Weights of a small transformer language model.
Training: a variant of Adam for these matrices, 4450 steps.
MLP neurons of a small language model. Each row is named by its layer, matrix (gate and up: input weights) and neuron, and shows model dimensions 288-415. Each number is 128 + 24 x the weight over its row's rms, rounded and kept within 0 to 255. A neuron's up and down rows have the sign that makes its largest values positive.
Before each neuron's rows, "fires after" lists the tokens most often just before its 100 highest values on Wikipedia text that the model never trained on.

fires after: " |", "″", " the", ";"
L15.gate572 [146 130 103 111 110  99 101 163 107 150 148 175 170 129 104 149 143 175 147 106 154 121 142 124 122 120 122  95 122 151 145 173 111 126 129 130 114 135  84 117 165 145 176  99 170 114  75 117 122 132 133 164 163 175 113 100 134 167 150  88  98  89 109 114 115 104  57 141 144 144 141 136 151 112 108 147 133  98 136 146 160 139 141 167 118 108  80  90 128 138 118 131 137 164 165 143  86 160 144 143 141 122 119 110 133 123 126 183 137 129  97 174 138 108 117 174 123 111 141 150 129 129 131 122 105 112 139 136]
L15.up572 [115 140  93 138 126  94 107 147  83 131 136 113  99 155 115 162 113 132 117 168 150  98  90  97 159 109 113 149 151 127 145 145 139 107 101 106 108 133 125 122 136 156 185 121 129 137 100 101 167 141 127 144 129 120 150  99 176 117 173  98  86 138 125 181 134  87  87 152 114 113 145 112  91 132 107 165 128  70 147 187 109 184 159 101 112 101 137 151 105 130 176 164 100 177 133  88 132 100 103 130 134 115 144 133 114 113 139 144 110 129 141 180 131  95  98  99 128 106 130 183 136 112 129 138  93 102 116 136]

fires after: "\n", "==", " ==", "M"
L9.gate497 [133 168 158  77  72 111 143 150 138 125 161  76 120 145 111 134 133 107  64 132 105 123 134 139  88 114 150 150  92 158  87 122  87 146 140 103 110 139 127 144 131 114 172 112 128 140 140 121 134 130 140 130 174 173 124 134 123 132 125  90 133 109 108 120  90 150 139 155 108 133 132 107  85 109 112 124 123 122 139 105 105 154 141 132 130 110 142 119 127 166 157  97 120 120  67 120 107 116 116 113 114 127 165 107 164 159 156 130 117 100 128 145 122 147  85  93 124 134 154 129 162 152 142 101 122 174 105 119]
L9.up497 [138 128 141 134  93 148 104  81 126 121 135 121 103 118 128 136  69 129 144 122  79 146 122 133 123 176 102 132 104 129 129 148 168 152 140 137 134 140  95 152 127 121  97 171 147 103 137 118 107 137  89 119 119 143 115 106 113 166  81 129  82 159 131 163  94 137 111 118 109  94 134 148 137 114 165 114 115 160 134 114  86 122 126 143 128 132 131 125 126 123 123 170 162 150 150 128 127 164 120 152 136 165 133 194 179 173 105 133 150 106 174 128 126 150 114 158  89 152 109  99 143 107 162 145 145 109 115 127]

fires after: "\n", ")"
L9.gate1180 [109 101 151  83 119 109 118 139 136 167 107 117 120 165 120 134 102  92 148 149 108 142 162 132 102 103  86 129 108 164 110  95 131 150 184 120 181 125 149  93 112 110 169 150 135 120 158 165 132 134 120 119 127 174 126 129 125 152 110 149  93 132 149 120 152 123 188 138 108 117 126 152 129 138 128 141 146  93 179 156 165 146 101 107 114 150 141 101 132 128 155 101 118 105  95 118  86 123 136 155 129 143  94 116 133 163 114 111 148 116  86 125 101 158 161 136  85 143 132 114 140 153 125  86 143 171 134 157]
L9.up1180 [134  93 113 127 115 150 152 147 135 101 118 148 119 138 134 113 105 146 124 108 132 144 159 144  93 145 160 132 121 107 156 144 162  94 101 126 121 134 110 120 169 130 122 175 141 138 128 148 113 138  86 106  59 115 150 141 134 126  94 130 118 153  99 137 150 145 133 132 123 121 120 155 150 144 147 127 119 119  55 134 142 165  46 110 154 140 101 112 147 147 107 128 120 160 124 126  94 127 131 155 137 128 111 150 124 138 121 136 149 129 111 107  86 169 159  83 147 156 102 140 177  87 129 130 160 155 101  98]

fires after: ".", ")", "\n", ".\""
L9.gate485 [148 125 165 109 117 119 130 116 142  99 129  66 131 100 136 124 100  82 126 120 150 126 193 169 146 106 139 102 148 139 129 102 133 151 160  88 140 144 150 105 165 113  73 143 114 130 144 137 122 114 150  55 113 123 150 102 163 105 143  98 133 117 121 138 155 132 153  97 114 108 130 148 137 146 120 144 125 135 117 127 162 139 123 115 114 130 127 104 147 123 130 141 115 114 135 102 101  86 140 124 124 125  97 100 133 179 141 135 121  98 158 161 116  84 149 132 117 147 160 137 178 119 114 118 168 155 133 131]
L9.up485 [142 172 151 117 134 142 140 124 138 164 117 115  78 135 165 128 105 142 137 114 121 100  90 123 101 134 141 121 119  93 129 148 142 133 129 135 111 129 126 167 109 134 147 136 161 129 118 106 134 112 144 119 131 161 128 126 132 138 121 177 101 124 161 109 155 148 145 165 135 152 123 168 123 149 166 143 153 132 125 135 112 148 140 149 129 141 156  86 113 146 130 129 134 154 123 104 139 111 155 118 127 108 166 140 112 134 137 134  95  99 106 178 144 125 115 130 115 125 135 109 135  91 117 164 140 161 128 119]

fires after: " the", " The", "The", " Green", " Pres", " m"
L12.gate1388 [152 129 132 124 112 134  89 148 125  78 172  95 121 133 114 128 128 114 145 110 172  97 124 123 118 169 126 130 154 165 118 125  83 162 136 130 130 123 116 115 143 135 172 123 113 164 130 115 119 101 104 116 109 108 136 151 126 128 104 113 146 146 110 123 101 129 189 126  97 168 109 139 108  97  85 120 121 127 167 152 187 137 117 142 119 110 110 126  93 118 187 127  73 133 151 132  94 141 160  94 142 117 171 149 137 102 150 135  41 143 102 153 110 135 180 121 103 141 161 114 142 142 138 121 171 134 139 147]
L12.up1388 [141 165 142 122 117 103 157  98 110 137 144 114 141 116 129 156 104 171 126 113 155 125 167 160  93 125 136 106 129 177 118 121 138 125 109 103 113 112 119 187 149 114 122 139 137 151 147 118 131 131 154 113 152 152 145 171 136 133 158 134 143 127  95 137  97 101 169 137  65 120  98 128  86  87 120  99 170 103 125 156 120 134 159 133 112 132 128 122 122 150 158 142 152 144 102 103 182  97  96 120 188 120 129  97 150 129 118 140 132 132 134 138 143 100 113 136 151 130  95  80 119 113 148 103 149 166 111 104]

fires after: " the", " The", ".", "The"
L15.gate1219 [ 88 121 132 165 127  90 130 116  99 126 131 128 101  98 107 127 150 158 118 137 110 143 121 109 111 173 110 141 151 158 107  94 125 122 135 123 139 139 105 119 123 127 160 142 168 172 134 149 158 139 145 108  90 101 127 131 105 113 153 131 103 131 121 108 158 117 155 136 104 158 116 182 115 134 104 143 108 114 182 153 116 186 160 147 148 150 188 133  71 107 154  98 131 175 141 138 135 154 133 197 109 145 150 141 180 123  97 146 120  93 162 163 141 141 134 124 117  68 118 123 117 123 130 160 149 138 135 129]
L15.up1219 [147 123 144  88 158 102  97 109 165 114 154 149 150 139 142 126 147 130 148 134  98  90 153 131  95 119 152 124 108 149  84 139  95 107 117 150 144 104 113 125  92 109 139 136 146  89 114 112 121 125 152 143 165 133 102 156 172 134 142 145 151 154 140 135 107 108 124  84 147 124 102  87 118 138 136 140 126 108 124 103 119 152 142 129  99 135 114 106  78 110 158 155 105 145 155 158 109  85 122 130 102 153 108 140 144 114 121 141 111 113  80 139 102  97 127 185 122 111 113 181 118 181 161 100 114 130  81 113]

fires after: "\"", ")", "\n", ")\"", "r"
L9.gate205 [134 139 128 138 103  98 108 115 178 105 139 129 152 113 102  99 105 126  83 119 127 111 146 136 137 114 122 137 150 163 137 151 130 150 135 109 168 116 112  98  99 126 113  84 113 178 141 161 129 137 132 140 117 100 129 100 143 116 165 123 152  89 123 172 134 119 141 107 136 150 139 148 112 138 127 115 101 143 163  99  92 131 112  98  86 100  95 144  81 162 127  70  91 138  93 157 120 135 115 138 117 155 148  93 162 117 153 169 140 123 134 112 131 152 181  93 151 128 121 132 147 105 167 161 115 115 104 161]
L9.up205 [116 169 141 111 117 127 134 115 172  99 106 124  85 101 157 126 116 116 120 143 118 110 169 107 112 130  90 164 131 148 144 138 152 129 153 143 111 156 145 139 114 109 173 142 159 121 131 127 133  75 118 144 113 182 104 108 154 136 157 110  95 128 161 100 147  89 149 112 132 130 148 163 167  83 168 161 146 123 120  90 158 147 139 134  76 119 151 107 136 143 120 156 129 120 128  90  83 133 119 156 120  96 147 140 178 141 131 142 134 105 114 164  93  84 122 122  84  87 174 129 108 141 150 117 136 147 111 138]

fires after: " |", ";"
L9.gate597 [123 119  79  92 136  97  98 145 115 154  98 121 133 121 129 103 145 100 116 104 152 105  95 126 146 160 105 116  72 111 125 159 116 141 164 113 139 117  71 116 126 151  83 164 171 134 115 201 141  95 144 118 128 137 117 162 116 179 145 151 137 136 122 135 132 127 122 150 110 122 103 147 166  97 123 122 119 144 170 155 129 175 100 155  86 122 128 111  93 113 142  59 150 165 162 105 102 126 135 161 120 132 135 125 145  99 121 127 159  79 100 124 125 151 145 137 107 102 158  89 157 152 136 143 112 104 112 148]
L9.up597 [134 145  86  96 142  85 151 149 110 133 104 129 125 125 172 121 130  94 115 131  80  92  91 128 150 122 136 138 128 148 148 146  69 110 126 121 140 101 128 123 137 126 139 140  88 163 158 134 150 118 167 124 146 116 108 107 125 173 111 133 104 146 172 134 160 110 100 130 119 156 136 172 166  90 138 143 163 150 108 130 122 136 181 136 125  75 141 124  90 135 124 116 105 125 129  97 138 130  95 142 153 134 140 167 113 115 152 144 121 117  96  82 154 136 126 109 156 127 149 144 135  89  75 114 105 105 123 152]

fires after: "\n", "–", " No", "ry"
L15.gate1290 [133 126 173 118 126 123 133  95 169 138  94 138 140 115 106 121 163 102 167 123 179 106 134 138 104 130 138 170 156 114 137  96 107 156 125  96 166 127 165 125 137 130 105 102 112 139 125 116 150 146 127  98 123 154 109  70 127 100 131  91 131 116 150 102 125 129 144 164  93 123 131 146 105 174 132 134 133 150 162 172 110 129 119 176 105 109 132 109 131 114  89 109 130 130  99 125 100 155 107 129 115 111 139 128 106 138 141 115 154 113 103 158 116 105 107 136 129 139 144 139 127 191  99  99  86 118 145 128]
L15.up1290 [125 156  79 155 105 185 144 139  97 127 114 113 140 135 103  64 145 116 107 127 166 139 141 102 108 128 142 150 117  97 146 174 151 158  68 116 146 122 118 156 139 126 130 157  84 178 155 131 132 120 146  91 101 143 124  98 164 133 153 131  96  96 140 148 146 125 114 140 133 128 147 123 156 172 142 135 170 109 123 135 129  87 133 164 136 130 145  78 143 142 163 148  89 127 120 143 135 112 107 112 139 150 142 139  90 139 127 148 131 147 142 116  99 146 144 115 149 139  83 127 138 128  97  99 142 103  95 101]

fires after: "==", " ==", "\n", "===", " Website"
L9.gate1290 [152  81 142  84  87 139 126 147 138 134 184 103 134 126 104 150 103 113 133 102 139 133 105 116  86 124 120 147 126 109 106 126 126 153 138 120 149 151 136 144 164 132 116 131 124 123 137 168 148 134 130 184  59 113 143 148 124 122  81 143  91 152 148 129 139  94 129 142 136 139 173  94 131 126 116 130 132 158 136  90  80 123 142 110 126 116 126 112  76 116 142 107 163 129 126 130  84 140 127 138 122 117  87 124 147 134 139 177 148 107 118 106 110 125  99 160 103 119  91 149 106 142 105 127 168 131 123 108]
L9.up1290 [100 167 148 147 149 115 125 141  88 143 113 200 139 142 127 164  93  86 112 122 129 100  83 141 143 129 117 168 107 105 114 118 137 103 150 166 139 139 142 138 125 112 142 151 145 176 173 129 153 130 139 109 131  72 128  99 183 164 133 174 147 101 111 153 135 145 131 113 152 133 164 168 144  88 178 100 150 160  94 131 115  96 137 136 165  77 166 111 151 160 149 147  98  91  83 112 178 104  98 175  83 120 137 109 140  84 149 115 182 103 138 120 144 129 122  64 106 162 115 118 118 122 155 146 142 113  89 128]

fires after: "\n", "==", ".", " ==", "==="
L15.gate633 [131 145 147 136 133 107 131 150 154 143 185 102 114  85 107 123 107 111  88 136 179 148 131 140 104 150 145 118 110 142 142 133  91 139 155 171 137 148  99 143 124 125 135 180 171 126 102 123 134  86  87 131 124 140 101 138  96 103 110 146 107 118 176 129 105  72 131 131 104 149 183  97 139 145 117 172 138 134 161 137 167 147 216 138  87 121 122 117  90 145 105 165 141 130 120 159  92 150 129 144 106 119  92 109 157 112 156 133 137 115 103 131 132 137 164 154 108 139 120 127 102 146 165 125 116 174 146 119]
L15.up633 [131 141 173 141 104 143 132 146 102 164 172 149 135 103 115 120  96 132 173  99 140 129 118 167 108 108 132 131 154 111 141 124 179 155 153  92 108 147  96 116 133 130 163 155 154 128 145 134  93  74 115 137  84 135 133 107 143 155 129 140 135 130 156 142 125 114 110  93 157 146 131 120 122 124 169 119 128 165  93 172 131 118 138 153  92 109 188  71 113 136 121 173 146 132 136 145  74 153 136 166 103 109 116 141 142 124 129 110 116 143 186 121  89  77  97 117  96 165 115 135 170 130 111 117 138 101 151 115]

fires after: "\n", "==", "===", " =="
L9.gate570 [ 91 102 148  90  79 109 101 119 144 117 132 133 150 125 142  92  96 171 131 125 141 142 106 121 150 158 106 139 116 144  83 113  95 161 156 124 138 130 117 135 102 124 128 170 148 157  87 131 110  93 108 108 123 175 124 101  81 154 107 144 113 126 148 151 149  94 142 148 102  97 170 112 118 155 114 146 127 175 161 103 127 129 132 117 151 109 178 152 114 158 113 133 153 119 152 112 119 132 132 150 138 148 118 141 162 141  81  88  98  97 168 135  86 146  99 166  79 150 143 138 127 140 121 131 143 146 126  75]
L9.up570 [137 113 142 126 143 134 152 126 109 151 152 131 197  85  93 135 147 163 150 113 138 140  91 149 127 117 117 149 128 144 111 165 123 117 131 131 107 131 113 121 110 112 126 134 118 142 117 161 118 115 144  93  94 138 167 159 114 105 112 152 131 102 135 135 123 141 104 119 148 128 116 127 135 143 154 118 120 119  91 116 113  94 125 157 151 125 133 123 131 143 117 150 117 133 142 160 110 146 115 164 181 147 164 173 121 122 187 129 168 141 170  97 165  79 104 102 107 154 130  94 131 122 144 103 151 165  69 133]